Weights of a small transformer language model.
Size: 14 layers, width 256, MLP 704 SwiGLU, vocabulary 1476.
MLP neurons of a small language model. Each row is named by its layer, matrix (gate and up: input weights) and neuron, and shows model dimensions 128-255. Each number is 128 + 32 x the weight over its row's rms, rounded and kept within 0 to 255. Numbers have three digits each. A neuron's up and down rows have the sign that makes its largest values positive.
A block is one neuron, or neurons of one layer that tend to fire together. Before each block is what it responds to, as a language model described it from the Wikipedia text at the highest values.

Responds to: Sports firsts and records. Mostly "first" or "record" in sports career text (first appearance, first selection, struck first), plus "===" headers, table "Total", and stray mid-word pieces.
L4.gate162:103106090150138147143120142109098122129082133202143176110193121108082142139137144131123136142104113132085139125152155160106146124161133128129181077106135123135142104218125151093139101145111095115134071172074134082112152123101150095116110116197131137102157039105097144192178085101177133180157096120042156137077142127123144160165085098115154151074093072115123116153113087127121135144108
L4.up162:140167139139106087125119106111136110209117158135137113084125183102107108098174116109100165069142091150137179108108094124065241102131178118159125156142141125117127172109142170145117113064162130138187132100077136125170082133105030157108134090127140183142102150091124158147147131081129127084128161127143105126181078089097136112101130085139170133162098177222104147144111141119140069132147

Responds to: Year-ending digits. Final digit or token of a four-digit year in prose dates, especially after "In" or a month, as in "In September 2022", "April 11, 1921", "In 1951".
L4.gate295:125124095078127184098095091174138106082136133094129132160226107111139095177161140111168127134148133106075061145126110124114099144217123091109093168081148072119167114112116190120167096125085086208110124150213108132060121132132175057159151130166098112140162098145119082122122096117111144197105133159145134097113145149112145178140109128103152131152119121086141142132116142136136151139128
L4.up295:157126052143089133091106075185139087136113150188129129110141110095100134163115131144168096152146104145100108115197184114150182147179175100102127171126126113166207118145168156150200121097109059184094110119143112122132098113076125106215122120142128100119114138156082110122158139104158082160168186189116087146132172111089135155122121125127138111147152089059136126119084153134159137131109

Responds to: Year final digits. Final digit of a year, strongest in sentence-opening "In 2001," or "In 1981," phrases; also other date numbers and list commas/and.
L3.gate43:127104102164145174140104096174134104121128054078134147103116124095087146121124127081188177149153099165089101126150065080147101169166103106170099131147157151147163103183106114139201127090150084152094122105157136091075106149102069107215160059117141208137108146129091068107110135110104143091148114115142178122154162089101141168123106119154103167122166123125169106097162203134188095167110
L3.up43:161123078122104112123120124197171109172150109132091157168121099097131171157058151102069144113073075127068073117089086071158100145141082146125127150109157142178139118134137114110125128090140119171109133133162136095109080132142147064166106138161143138113103096149112114107093118111141152126179126131164126119160174072083142187196109100114077201090153113105127162126160159188174138172117
L3.gate57:135063099132099088086098130188158106092078180182107165099197123142099131126160115166122164156158059132189143138161134118161197102230179118082186131140114120150093153153082115147120096148156096122112133036178128114132118094156187137130160221123171150146163148093120177164118169138133083147063209112104104166113124123127076089072123095122084100143133158131108129132133061127115113114114
L3.up57:100186168076122169121142166106155170121140090123055150119130088098129137104166107125108113111133107131129109112132132181123134159109121117137133147160093080161150170125132142066124105130123135150135122144151125146083100144136113176131119143131096088125153137108149040119021071181099105144145122160143152128074173171142154047090123108182126131139108130066110178120158073115130159087096
L3.gate74:149177100153138152093098137110109131196088109140130140145111172137073117104136138145145149104130119115151168134080163141096098154160118093163069112090196192123122099039195105192106113159108106087132174132185124067153164196145186152078121180137153085132136087133118136189164174129112074149143111089128118124147188152134128101114087128077140100101211123131129100110120197139090102129101
L3.up74:148115134074124123138114096120116125110170092134075152065141112125118124107144110046110136109091129166118180078124121114117130149110166116157100103088130141099190118137129142088114145124216162098047093112125152203143063124092151109099101117146181113111141087077138097120113123084097188059156093155157098144124203121110157120157126086082093113106107094151157093146125164138130096164095
L3.gate83:137062143082101111117092105175086137142147141150157147094124133097088082119174140197119131123094074131128147123135110120041178120164173127112097154084183134170162146154196104165163143157115143146199074131076092119172080178102040113150137099121089136158128099130148157181124113121081077152096178180124120097160152076104118172092089119153188088124158176105135193124154178107116083109095
L3.up83:187119142076120137060125111163115094215115120130161113129135152143128076122097141154135135051166081122182185110096124104122134155124065097125111111094155111102144111085231146178106087108048151112140089187137082138127093116122091164148159097046147155088114134121141145155130134151062148184156086130142090121087165134158117121084129183198162087093149133124136120163110096114183161080129
L3.gate95:089106110131099095119095129084132155176110170178110096124098097092115114154142084157127119123148128130101127078163152146138104089072163137157153177121108138142154125167192130155092123164117131134134063137118135092136124185126144124112145123064120146181117140107167133176132110154138112191099149128114145123115214157091149096113185139168161092187152154100140137144180174141153148122151
L3.up95:162098135116115143105085161112142166133129139138124083124119098145125158128090135144185134121170149104134182061180155126100108090141094070206181167128103145146149103124144133124115115157108163180135089119121091082114142188108132120146121133072152123079098116137142073147201106215150081140157148098123148082087211155093094077030181090137136089166107158156126103110113107060123109193065
L3.gate126:122103103174144134165126128053148117101104169109105173141164156139107163143123144144140159153082115052136118109085179134132086155074171128153201120134126152116210105150085104120094078143104089163135108115128122096145161064111127116114126171157151120116094168102129120172103113134150182188107175117144114154066152127165147142123122112066074056115190158077133117107157114065127118123077
L3.up126:159034102161130071117055164081164156148121109116117208093134112164092134137126146148099135099180127142130117091125098100106162072093139081169154107116135116157143062117126112148077146085158129152155138164156145131157114160045101091147132123115142123130132109075125135156083137078145140154134183175153117136149157117138144164103135129114081190162147129143162108140120111170173142100123
L3.gate162:105108103103121158180078090076153170149139135087072110101169142121120104161198160146067162074133076203095083107087140110143077158119191124104094159112155152124147187091128143148103127142122109110159104055151102087107143116130170129124085126140130171114118162115075122113171164108094077101073093124173122081106114073154132088120141091128118127168131148157135135157115155154124143136169
L3.up162:118146140111114134156103161113078098143118162126138128108132149163121145081100161176129122165134103135101142121210206132117115134081122105108129150104134140171133075134113147103146137122108108156157120149144147075088121154110115109119147104137081115109125196130050074109067127157140152140086156120161135139132130122123144186074133104222157165088143128122147073139150153153073147121122
L3.gate175:114083131119139101094188124122113030190102150143154130121156154140052105075146138132159164117143104034180084173130142102093140121116105197135177079148081134157097191109129162152134148066113070123150083188096080105117102110106124093126083102059171133111141103130107124140119098108138122082100184096084136133088143125097197154109132139129099107142141100113160141123089125083106094114152
L3.up175:093083130121101082111172118112127067178088150116131146147137140101067138090150117116141137176126121067198083182102160096096094110092128174160173081167067096156094184117123139118109150100119090088136117158114071115142105093078116099169078109093129147088128088125108131151083096062149130066140164120114141121113132101128192134128113128115076104145093074177135134109102131111095102153157
L3.gate248:139140094149087147139107083170168130183111143113122078084103096106152129150192108164155136142142161104173082112128126060178175120071156069157124147153084122107141129124152166123059125113113131117117029136073085118127057119068130132196069131073084162180103139143108024122148103132119164130140157227105134120172077105103141169100047146136138147152073128140125086120160130111118095052127
L3.up248:089106105077072118117131121128111147133151129138128118112153089174082079133133089123134146091159066155123123122088178110146165153170177117134125160166118154141132110141083092106200169143112062079167092114153152142137154110124111135143118142131145108148225067095168152074165166167134102157144160099133150171106105142109144110143129050109164122136109219116148123121117144145109156126142
L3.gate250:154178163079136073104102165095039122084175190073092145079106180113167108128125130115138133069129120180156102109179041147063121147182122089100137169156124036111113137097152116175133082161057114073133118100169169191118116121121179075103145154136169205095123144128141122110092185124176105117110115094157137109147162143143123136092133141142156114165127131140151184113115117097103152136126
L3.up250:209149139110125106147108131132133129116175097159112141085093177078075124118125122144160115098205154146117113100130064116136156147151129051163145118145159069160139065126129123152126087154129148173159040123137142121126131165044115138158098115109126117157059136090112120161110108138151120169077139138149108157139144139131107204082111141111169085112096137170135148124172102094103099095113
L3.gate299:201122092151120131135116127088132161110131185087140179109142151155125120109111144161141128029157095102154161105107079138102132090165181153135087194107149141113138084134186175095116100138116143057111108136127195118117108120132149173044055131159145161120097108115093157149125155113095041133170144105091094160098179074131081152074137091099129156151085193109128173138161115138146110118126
L3.up299:110156077119147123151059143125093148200068171179141121089149165127157118113096143124190183153125180125091156028129092105125156160136133115162085160066164111116146152137150161162115102143174118120162101110126134110151151196121130145134124111138087091146125089103095120141178170150186114135176126116156154159117113196150101126125176163133197151102122134128147107125136150193088143175136
L3.gate488:091145119129121154154127142160098159180080128177149092111105095128155132103106116147143130127088160114114120139098142149074085184112165093157104105104122096114141093120116144146135129140110123088153062166109144141105149174167089122116130102171072090091146112153147116164151129095180086164166119117050156108103130132108096177144134195162156150109086110069155095115112159129108121222116
L3.up488:141121150130121151092135134151097156151083113133158143011176116152052177091112154146139148189090124053097113121123126091116156192115127091134128170092180138177173131211148133096189108136150156158122101100096128181078152121143102071095084148119072116094126112043117037123099089121127120130162119095100131095098096183130135178103160148156147115147068131048131106090113136135123133204094
L3.gate492:139116140099115127132123076131153122129118156130106067198127087150082097075111146148122116088113103104135155106109149103179107154145105084113106147046104178171161128084128123140109120129108138120162075113234170075095144126133082106087151110129148129143146152122100179111105154100102091156108137114115157096134179093121157110044119140161117146089110134169152189123114132108063145066143
L3.up492:161102107104117168149086160130153131110131145116062146161123133135089103161142138141085114100124119115174115108130091112121139115139188138080133169151185201158146196124180147118118099124173097107105101096108132090068067063150107148106130159145173154125122096130147122089199158117080126107094131153113061118098152075095122155111181093109084159141122101163103167125148121165112140105146
L3.gate495:193147154142106160163083137097120139101128130119110120057112121129114193121082111103104126089154159195128179093122121086111118105117185087109123078120085134080101071151114135117156149127139147171087155135166094093116152134133098118109097099071167155131155156153122109129104086137161128142224108183119108170075176135162099135082174082172204064101102117149131127175128157189122152113128
L3.up495:139040140141088149107067165135104161117121114078120153106147105144143180135132127143077151134126157175122191165086082129141093100119115146114100089110070167106091125174117106159122164132201183135098148084173066108125090129139135190133138172077155081133160182178172127192102144141117151097164093136130095163095213111201122140128155123186121129194093090089137144149135139184098159108120
L3.gate544:096127102165163108101143161117151087160141176122063191090105084113144149105126130098139087141114054090097085138137177073123080128112180188107108090203138173130131149129137100137135178119130097132122068082184156150159137106128105128116138169108164088171118151058122131123122098109158187110090167088104119142135133110112124127204137141164121107128156131117110112164102171081120158090177
L3.up544:119113166188132039118073142115095144160162126130153137150088132162100156115122110133119189136178082086100154146156124103176109126073085163146107096177076101106149176098169135135100192162119119132111153175146124159094142159110136157140109166110157124139119142103091159118146084065140130100114121090135184144122125137142191099123152134147106116126111060103132121149065149074139117068151
L3.gate555:151084113141088120160110112101166085114138120109158120108155131097150097122112106145100131082089129174115117134168069163115157115169162138145165098147124081176146146149112128167206133121121167096167150067091130114105081158141109188095090128122157159133124106059115159110116137138122095139096160166130101192080084089088097144114049118152178123121142164125147176175205191118108106160110
L3.up555:109128150114055128145131148155102124149090184200180104138136169102154104121105167155119129153073181136149103168129129112161109157132127075102148156120099115142183156150179108127147080198115167128130108122091138075081123137130136165128136094106154099140106141055122150107092106144141155197136109122085105129079098117125104182113135174121190136115073120159113089153132133143145144133059

Responds to: Sports career and table tokens. Tokens in sports biographies and stat tables, such as football in "footballer", season, League, Total, dashes and |--- separators.
L3.gate12:088152149110134136147166116136070181156027198126111126096182208151120163172130112170119129166120115139111134123099144124103165091133116178149150110206120136144150108081165118134140091109156161128139078175146129129124121126129112140085114108189153171133213095111073161106113072086111082140154084185125078085144079110167155172100106139159181169162114137127128119106088104148096116187136
L3.up12:101150143110126148078137120163096158164057195120146152158217138172116169114104127109159126154144159185161163113047148145064153139079162106121101098160137143111102098069115185135125067114135123098141113130170120128131176119142118144072123143177160131090126086148111162114118111079102094120157084130137092108161087109147144103065163178136124195166121116144133109147156130213123132164206
L3.gate20:108151093084116136131095137179093133157132100133081173121130108082133136090187096085142119144139124103146114110160107106069124129166130074112105083159113152156108196169115172173145037030174141117140108120077111174145088163173108103127126091162139160109048108115115155117090079147121107096111112065086128122176120134122151137117137144122129101095114086114120146145146186129142125172174
L3.up20:046129103087103151171106146120101131172118125167106160145134150057097113125188189108084106209100159145166153070109138128113140092121158101133111129112094129111096151185085117145070106085182139118109101138103130121161119075133131135171130059165138126065107136141121129182130136080129104024115175154070123095111147123093117129187117114123065053075102104097131108083169170138118202174145
L3.gate112:116131167159138132170163133128172168155149117133110139166140192112142102138162169090102115124161018109095139105173111136096166121146133100122162099113198197115143100091079158129148062096183111130137127163043117103120115153130125161143124046149119165120117113146104165117161109095135156124094161144102117146157084079139178125114114133061122149179137099198117140105075119114117059113110
L3.up112:077116095121179143129200169214220097152147123178092126187096182135156147104148169155121186129190067139089117098183140085115115136128115162151175124095216178121119119138144151116044112137144091183140135133153120092134179093104166132189128093181138106100104111112134106129082140157096130094153128184122085164129171082098129192137121129100091133103121104139125176141144120099155103113153
L3.gate239:132117073148132084097132040104067096144142108166151102084079141130088114125155147137113139132135111084134119114137134112158183096107112103112124054147167116136151141101150114185134141169138103106174097144180211158164191085158114090113102136149112123094140159088076130176092103101092147112173118126136104115168113164139154100133116119116149133155150181087128078127122147097168181122184
L3.up239:104137096077105158111121140141101190155140145151190164134120187070069123141145089039158147115129168141159177106102163084101111179121082098102131122146122085151157113074119158105115133119181143113155117176087134121112086110099104148139109051103125127114093109106148118152114060121130182073156145104136119149125067111161094159187142116076100053150141127165158063113133147107132132145127
L3.gate313:122141132145156102177126140169118123091179109132108133164114175147077041111109149085093082079112143106151139137148144169159152122133209073116142181142171101131117149164128150121158126115122110116103104142120129116111135054126132157133121151140193105106080124103136133128152138111236111086141143141174179142130157093119086150160147048072110127058134121159132192161175063121129080159090
L3.up313:075150163166111102104150139168098133155148171178177127157128173146126094127128122164099141167101167108138183140121152158109070153123120103162125114085139105060166091087132144090108072190155141113080110210120124105144159110116142144112114097188068136113174096175113127133134105116178116155158073170093181140100087124145165119075053176139196200085089097144148163169132067081122119114088
L3.gate365:114103145166095115108131100110117120206147130145164140196193119141110081101174145087172105148087116170116131095161101145112179145175143133142143189140129154150122132100127149104180150112120124139164144069143092135155095161128075129092170163101091184093169112142103156147176138106185089185092164108104095075164045161124145097129107140148171188142152161149125139118176133121118114135138
L3.up365:112086131188156113166119086096115089131086178172141101128109111111085137158139124113112123163127153165122184127156163116124173111144151098142147112118142132106164162108134150129103132173168103135124142176119101099159104034083136151122105099163141148104057089159125156122117082119137170166120169125093109178127122099122134144178110121126169119140111108167161123160086135138144144157097
L3.gate366:078116146112160152100147102087123144122109090099079136130112181117096091162173153088123125079137098124089153124090152143043162106169137151145096116043175173127161145111146145146197131105143135102109138114079108153139124162151163148107148108176133127101143128137081163131109142115148106107055127081164121158125062136151132083173198090047130185150198179128169148150060162128154076140145
L3.up366:105078166160120140123103139084116093116094134106063148131149117142090126124159129126102141125105090129093141181123133107121120119111124064091111074124134101098129140140137122076127071165120154086138177096149124168171093173127145072113128223156104141092176180150067144133120162146120105115129161139116101156148125122184083106116151106090092065213129125125128106151113183134172137142169
L3.gate407:140126117122076129080138065143122114150116145146119097123121096137144127154179162098137114119095136147152122137082124105172144126062144116062118082073134091133123116122125132143171113173097169118114127169110094082186193167142126123093146137174155089154160135121114114085188079158178022130146131131093171147134133097130108123133124075148187145074138105112108130132177125128068098121137
L3.up407:164102112093170165128153163098139146143179105134135130121119139172100138126084116105108142104125144122158158100180135113120099118112128116134125145061147169129156058119162085115164105091143103104104141212101082113126145157109110162102172113117112154080137092168091111209154109105166125109157122080149129119129112130122093166106087119127149206115105153123139131121057093114174114114097
L3.gate450:177160122157124169099129100176094077173118176101138093110189147156132172097114124140153158077114100082041094071137099187156155109168114101104077135070092083121159104056206184158099107181084088129151084120134121166187161106065095155100100148118112100137107148094124111156158141098183049165139121134110154139086149129154132176077079042137176181129111179103122127085101071123104142101113
L3.up450:102142091148092160159074114155167078151154096115125132122121139080075082130158090078045131127097065163122110072180092156091084142141163103115151141077140131139153141090120148121134066120170122143110118157133115170118124115156086154119151110119164161117097125108108152137148142128082139082147152116160148150124095162107146139098102110083135154117079135188107174126139152110094119125160
L3.gate479:135123150119150099128163113141056105124174112086178126146125151176152105107135040127117124101129110118103139135181156166107178128138143113091150077167098107118110110140153105170048131114121142109111138137118083112120155117095114091122168113133156149141100103139114105152180098101153073150203146079076107054175115121124143158098113134170152123098173134084128190162085142099110108100148
L3.up479:136089137133107110071114136101109088107112137211135122103169161139062101117093091110107157075094071198159185068086091112149159092101112065079076078189169126160093141092132150138140116061094147147154093150119146091132122181083075104094116080120125195126118146114146157112151100134175106076115151191169114091113147112104118137091151060093109101152103125146138125166133091108150096099199
L3.gate484:125142135160171125105167137100109135180100164167120134046109135129130093121082100030103183162123178085136113149150097170109154172112181091101096114112090131034122065111117165063145101096132144117129064145090151092150143118091132123075133097144153146093162118146153097138157099078155184146080077098121148109118152108090171113188146138130172183079131102151137153159072130097112157158138
L3.up484:166138131083132123141162128105074123139134090154159094174145181151145124071155138145099110082156090168092152122126091190109135143131204119141090122107068162094150171054136155186100099130155121101140125173120131153137095128115106130109218100141193134129127095100147155019172134108129187125122120137101091109152079128095117121111133098106143113126169122184123116145140141130095090166130
L3.gate520:124107108120141103078147135172127115119203151126165081086105160123155141108111124183125138138115160112102195120058098117201122108095150140157157161111100121101133062158114101150134121203157175115083091182087064097086158132112114127115123108127180103190171168118093096155196118138196160138131127107082129105089138154136143129124104108078236114113133159187135169143186133175185155163089
L3.up520:135135194164145123147122143139153171122117160159081103142081115138071075127137128119101157083104094141136132109156124125115162049142168083119077124084137116103138062121180077135163115151103134126103120138118099124114215133125103125080080109120131143099106132113035142135136098142160041139147145143114155120087205107154096165013150104145165122113052185147145164143166143127097104099128
L3.gate545:133148116144128130139136109111122159152112129088114113102143117116136109119142136106055153124176123133115165072132046125133133122132170081095142153137097166120115176114134133121164116080184183161137078152062110131078107170148130128111182116137228174090146111083139193143143086061117120064140101186117129099114076060108203155165134123112139179142063114202112146112125134113120072105169
L3.up545:201146110108089119151183172166109120153137149106108081092144131134101162097074133131101185130117101079110105104050159181157186173090142127112107126080111053132189105147131094139177146140121121093133125170149159127097169101007139139091179180107103095105134123093088129154149162105206133170136129131091136084123098136101112100125106152140150165049091138142135159138097074118134094177142
L3.gate619:099140147109175116192144125135092168134147127132170100121134131098152121122174062122125160103101135125127186125159108179103090182189159097089168028127170136124115156080122200139149128166084136080128059105105150100112150065095103130082142129114160158078128069110144121060131120158117108171124128146130132131048076125175114150099127160100138101087174104147134174179107129114120067106107
L3.up619:117063092116121062140146147109121112158164082093135139138114116074164118124105121104141119153113074080093182102165089159049171148103151146134116089114126098144164135182097124160229113084105119141174119144096118122164130180151082070129078073114074117130105131125113144190079129120095148145130168100109090124213070098133144158078126137170160146143153161096127140152137166118158139112181
L3.gate649:128112151147131162151155139077104140097177135144132133144129190155138058096112120117078157068116110115118142144088090184156126115224124144144115087118160152101177069068155200104148101169100141091151138143114159103129121143155107147088133134108101154080147112129100140104178088128138107127138106152106103141124115169200145120116117107098163143126174167180150170130112054099147010183121
L3.up649:099182147083109164114099133153105136173117159180135156081157132102141112160121118139131090131135086105064106099123064148037133158141147061213127114124178141142096131103154167088103111098109107113169058134133158101165175118152085102124146067122182213089170064122106136124143059132120095087170141115178114140123130153117189175111142169074195188082151141109119141113156125162186147139160
L3.gate665:170089134076115139130130134092088115149134122124085168147159111092096046157155121118167151106118102119112142144110142140136186108155165149132091103114139078161133189179192111155141171094135104072157140103137142117183170148103044090113135103117128177100121106035070112121125139091183090148122094129083159128183128106126144123130103071094192127129128180124122082169106121082157121156119
L3.up665:148107094089126185185174150093107071133105194131110108087122167117098045135111151175069176091082120112169104160142064112101105162167139096145159110108138101085112199096118144135143057108139118118097137118078143095075108090131141144127159155118119163124100121131101062129112115089111136122107060137061144078139125130108121116136167098145146126116110118155120152133114162138083129178111